From a checkpoint of a small transformer trained on Wikipedia.
Training: a variant of Adam for these matrices, 8613 steps.
MLP neurons of a small language model. Each row is named by its layer, matrix (up: input weights) and neuron, and shows model dimensions 0-95. Each number is 128 + 32 x the weight over its row's rms, rounded and kept within 0 to 255. Numbers have three digits each.
Before each neuron's rows, "fires on" lists the tokens most often at its 100 highest values on Wikipedia text that the model never trained on; "fires after" lists the tokens most often just before its 100 highest values on Wikipedia text that the model never trained on.

fires on: "="
fires after: "=", " career", "Biography"
L5.up497:084105085156145141121147130121121169140128057101141158133077188156165112106130137123089140152089144116077091076146122144172117147156181070080111104080177144172146150145169189125153105165151205150098150110094129138153030149096146126133107089087130144153172136108158101111131136153106113119

fires on: "on", "ons"
fires after: "ti", "si", "ll", " Brand"
L4.up143:114142128246161166106158114167124073104134108149174134074171147097145098102123148106114169161093112142091159126190119072196154089114113088151096135117089126160207105063167108095121127134114184139141106115114106095124105115124126140143089165065139191130137109096122132135156068130140108119

fires on: " as", "as", "ops", "unt"
fires after: " such", " Atl", " k", " cr", " h", " well"
L9.up18:107085102151147077147156178149118163098146072105127155112070162094096127145119154068108090106147132175113180159150084113091159109116150124136157082103149177141132169132206131126117066185109139142139172121069052070082119127081126126186104142158096126167177161109088084112103123135148154137

fires on: "|", "ES", "ori", " Yan"
fires after: "-", "O", "n"
L10.up433:163153107142109091127158079129109144143123071143193120099108155145092155119109150171094119101156128075114132112181141059143127048084137184118099078203098140124139131119142149094190167089099099080141138131186162091129103089113139122178124144124191108155138197136148132088140054139090099138

fires on: "="
fires after: "=", " =", "\n\n"
L4.up38:135140125110117110174122108143130136092175114084117146101056136103162089137134140174132127106144087130056123117159107089159087123120144087104161121099121171177172164116178176089180104191113156112116120090100111165129096167098040164144121104079107142073140116170154129085061165163108144161

fires on: "on"
fires after: "ti", "si", "enti"
L6.up73:089169096152122123165144141140171147112085106115152090115167170143127131103128195126099156147144063168080147135123137063081176112147106107140130156134142165135161101142121117084117186156098088156170113126095089105103145133087112099157140156118103121160146114103182160152107128194083187123

fires on: "=", " The", "-"
fires after: "\n\n", "."
L7.up424:162117145137132159159116164108192159122102130142155102037111077117109159124112096141081086116133187101106088087142128148068170163176133117078117103143161156123164149193157129115160129184140145054094138093160145125122185191180167091149132081129098116140149100123097120112127184097095135125

fires on: "\n\n", " who", " is", " when", " which", " hold"
fires after: ",", ")", " Democratic", " ="
L5.up391:142118110111116146109100152124156111117137132115067083151189127108131108146116106170110140135156160043140138077124101169168127145117185156107142137133152101150137076186137120104108141156173123064167093125135145199074138197137177081164151062150100132084133115077092111174096136123145175123

fires on: "\n\n", " |", " Although", "ough", " Many"
fires after: " =", ".", " %", " in"
L7.up456:107116136119129131139091159127131174150132132153063131093132095203068181110115148152213158055128157112160085137137086172149126114135113164132191103109183138078170103204181106117083123113071116135138141092133126162114087162171100173134136121163118139127134069141074072124198138161172138095

fires on: "In", "ola", " described", "ca"
fires after: "\n\n", "\n", ":", " is"
L7.up38:121108152177065120127133123152066101108068110116141096099065129110115082193129116190129102119146114168145140101147112095158185060112133087099146133143127112167083180119122158147170144096120132116127097099095055155144118105164168158169134105117162111065150077060137159152139112132172189061

fires on: "|", ".", " player", "ci", " /"
fires after: "  "
L10.up422:139121113121161059144182170156115102118152044159136115166159154160138119104131119141156153145167137137103136109189157132135183072163148080092154086143131140077210104098143138116130149108102141101147130164179149084089127132131130126097085161091119150182116162206176113142122102098074143140

fires on: "=", "on", "iner", "O", " area"
fires after: "=", "ti", "de", "O"
L7.up597:123119107132168086112079114171101139133191183138123087143162172094131140126165167113158106124108098130118132177131097135120161163089156155153116139126093068088116119102147165052139191100153128140152130119122111081145106085111088151098126165109140134157130159100187176135106074116162146098

fires on: "|", " |"
fires after: "  ", "6", "2"
L5.up135:175127079132112134144111132175124133127120078069104094121143106092126091134113109124050149115128141080128078167162114138102215113066124149133144151138107119186094114201154129095167176103158105094152097106142093195110157135163119195095103114090133096176144090138140150149086139103081172138

fires on: "|", " |", ":"
fires after: "\n\n", "\n", " Year", " Position", " Nation"
L9.up248:129102132125206136163120145136118120184049105107082208124165097104124095125158145191139092052115193108144096097129097122162165148102087090113170122104153124105151080156126125173115083110153128104143103141116142209158130124194148143116111086131128214175104115140129127114151161136072129112

fires on: "=", "-"
fires after: "=", "\n"
L10.up299:105106163153112095088171092100143075148138097128086146070095111136102149153122115104170114110134213151145135162175137138081167169134118134160147130151156102156149150143183173120092138172118183136091171131130148089115152104114178098136101116107084140142108114134111117094087140133096163160

fires on: "|", "G", "C"
fires after: "  ", "\n\n", " °"
L5.up566:146098134147207192101151125172097106159097120149165129131096095061106209160118139149186159066164102149092134113149142066087112120147137147119127124090068131084128086166141127151161153197151155113059134116167104183147166150128099134135119131084117115160123158138152130100121102172125146110

fires on: "=", " |"
fires after: "\n\n", "="
L9.up188:099070098121101111165158088113204185164099045139125201190125120170082145132157134125124111137134147123077103179148160134097145156136081101127180151119130136127129141131134136149133131202168126128078120061094083129168143200121119115081161106150132150093122158131135159119097111142134122123

fires on: "s", ";", ",", " without"
fires after: "'", " Stadium"
L9.up602:119093150114130165098132141150157073151112099135100156172115088091096119098134156156119156133092164081109109123116062085103135132128171131094208110114187106107159127151159091166081104182120163127120071112132138107149112158120139126132143109145114126112125160121127118165130115148126103206

fires on: "s", " |", "'"
fires after: "'", "sen", " Sarah", "a"
L6.up11:126071058139120125109059138176152173157118095081045159165099111140154127119114120147120164158090159127154087102146106140159133103126155178164167090138114084142159145134149080208114090161099138163134174115117092166162139063111180117078097137102144109120133130170133123117127144061141140176

fires on: "-"
fires after: "-"
L10.up282:131130072142186113162104108127146121115152150063129118098159101104067133103131141139166141072057102123092073101150168100199221136125119133152117115140156208126120143135164141141140163197139109133152080080128114111172128124142102153141125133059093098193108095146116197102090149106035176157

fires on: "\n\n", "=", "ür", "en"
fires after: " =", "=", " o", "we"
L7.up347:117110141150130079153128095126153147154127137167061135103138149148076184180162109161149130112111172144123150144165135158161154141154079166109162119091128121087068198089066118089218116157152092189112130099122134154165108162122149157119089127141090152091126100129132092124144141191153163108

fires on: "|", " |", " More"
fires after: "\n", "-", ")", "."
L4.up92:117134169141094095174116095148128152042146107139091158112163136125120073082154113183169076092109120163135118140126129124192139134147087184130149174116101163106061158098147108177181131171180159185153069105127134082081106104105109154170115156101107089160149128145139189123110120171124100089

fires on: ".", "ing", "ency"
fires after: ")", " ski", "ici"
L7.up112:187121148109148121161197113102188115112173052156111129168065146192105103101172159118197167136139119114081114125159130148083085124116105130152087138095135184080174130128069161107165087146208030147141120155149118152160172140108100044107159092150137189097122161099138114104113115090148141174

fires on: " for", " For", "After", " After", " With"
fires after: ".", "\n\n", "\n", " \""
L4.up295:142117094153117121112103119086124079138104066144169099093115104137113144125122112123156103095136174123179106124156053139068171094134113163171086105099175126123165124187144138115081070193191159127165138048116112106134110143098151111147140029085153119184115131122056128152132136157094168097

fires on: "="
fires after: "\n\n"
L6.up198:096157156164150086136171138145113046143105087183134113146122139115127088199148139113159115113137116143142119091177176098155116095127108121113154115115101118186118120104076120178146111089066196150130129125128086097134103108079131160163147111092146078108148124119181116174162061120169127146

fires on: "-", " G", " F", " C"
fires after: " Al", " al", "man", "z", ",", "Al"
L9.up399:087142115144104140132109090142143069120147179117137134083164170130082113128101127186137154110090134160169095199139151101101201163140131134142115176112102175121115115121170156117155127128143121110184134126124124130089171114137158137069093126125063127120096136129156159096140113165050106066

fires on: "|", " |", "e"
fires after: "  ", "\n", "%"
L10.up312:092086097110121129137162176157126125165073111132159127154169174153107163120114150127147145061143170063101090113160080146161114070154144098116086112112145161080209115192162125120106194162118140141098144116106111189107103172096162134136120099120142170123138107111109146120156128160101160144

fires on: "\n\n", "\n", ";", " |"
fires after: "."
L5.up573:079152119152106164110138097100132112201096162161131119141112135105145190140129147093173147125156187129148159129110141182071120125113134136146116064149128118072128090178110016179114107154135122099096078138161101177126178125135170049175113111133101113083093127099139161137127119153132173106

fires on: "=", " Total", " votes", " Turnout", ":"
fires after: "\n\n", "|", " Total", "-"
L6.up568:135101102159107104106120121115150247110068044135064130114155074152150125139091069117187140098112192131086180105148079120096113117137121112112167159139139092172150102139181177118119113119130163118136192115146124196111103104109146118140049126108129144090163044116123123160171112119119208119

fires on: "on", "rd", " program"
fires after: "ti", "si", "ima"
L4.up573:113137132138138169113126115117205134130119123157162143143134099119146130067133168038127096141119117155075092125149132121094127109073102159131171099113108086048185054126142142080095170098107130121110113161101130110140158097104136155110125131112118193152151209100137122156128102133139098093

fires on: " In", " On", ":"
fires after: "."
L7.up146:124098108141176178096100090156136170125090117147144154113143147093120130170103100117145071137158145190206111099129104151209144091049070152138138125131139106121131180161122092103081097177088103061151089088188142103118149108219119162154116111087153094147106092126109143115110113152152121157

fires on: "\n\n", " |"
fires after: " =", " %", " hold"
L7.up557:113141098140163116040149109103125141155149121172129098170110171129179150195079098094181169136119208085210136101149122141163132131109143120145168127103135133076077099181093103163158157115105155132109094123116092148177099169088140105151131069120155129125139126162130153111109080187130141155

fires on: " including", "=", "em", " however", "ography"
fires after: ",", "\n\n", " it", " elect", " Sound"
L6.up429:106140064134126111148139106132097158125146091176134095170164165152128050130148122159151166125149073105161153097165137159075102094114151091146094090153144098089118099125146119110174113106182199117134192110113125091133113101073130098201143106138163191075121142121137091105200068100145162171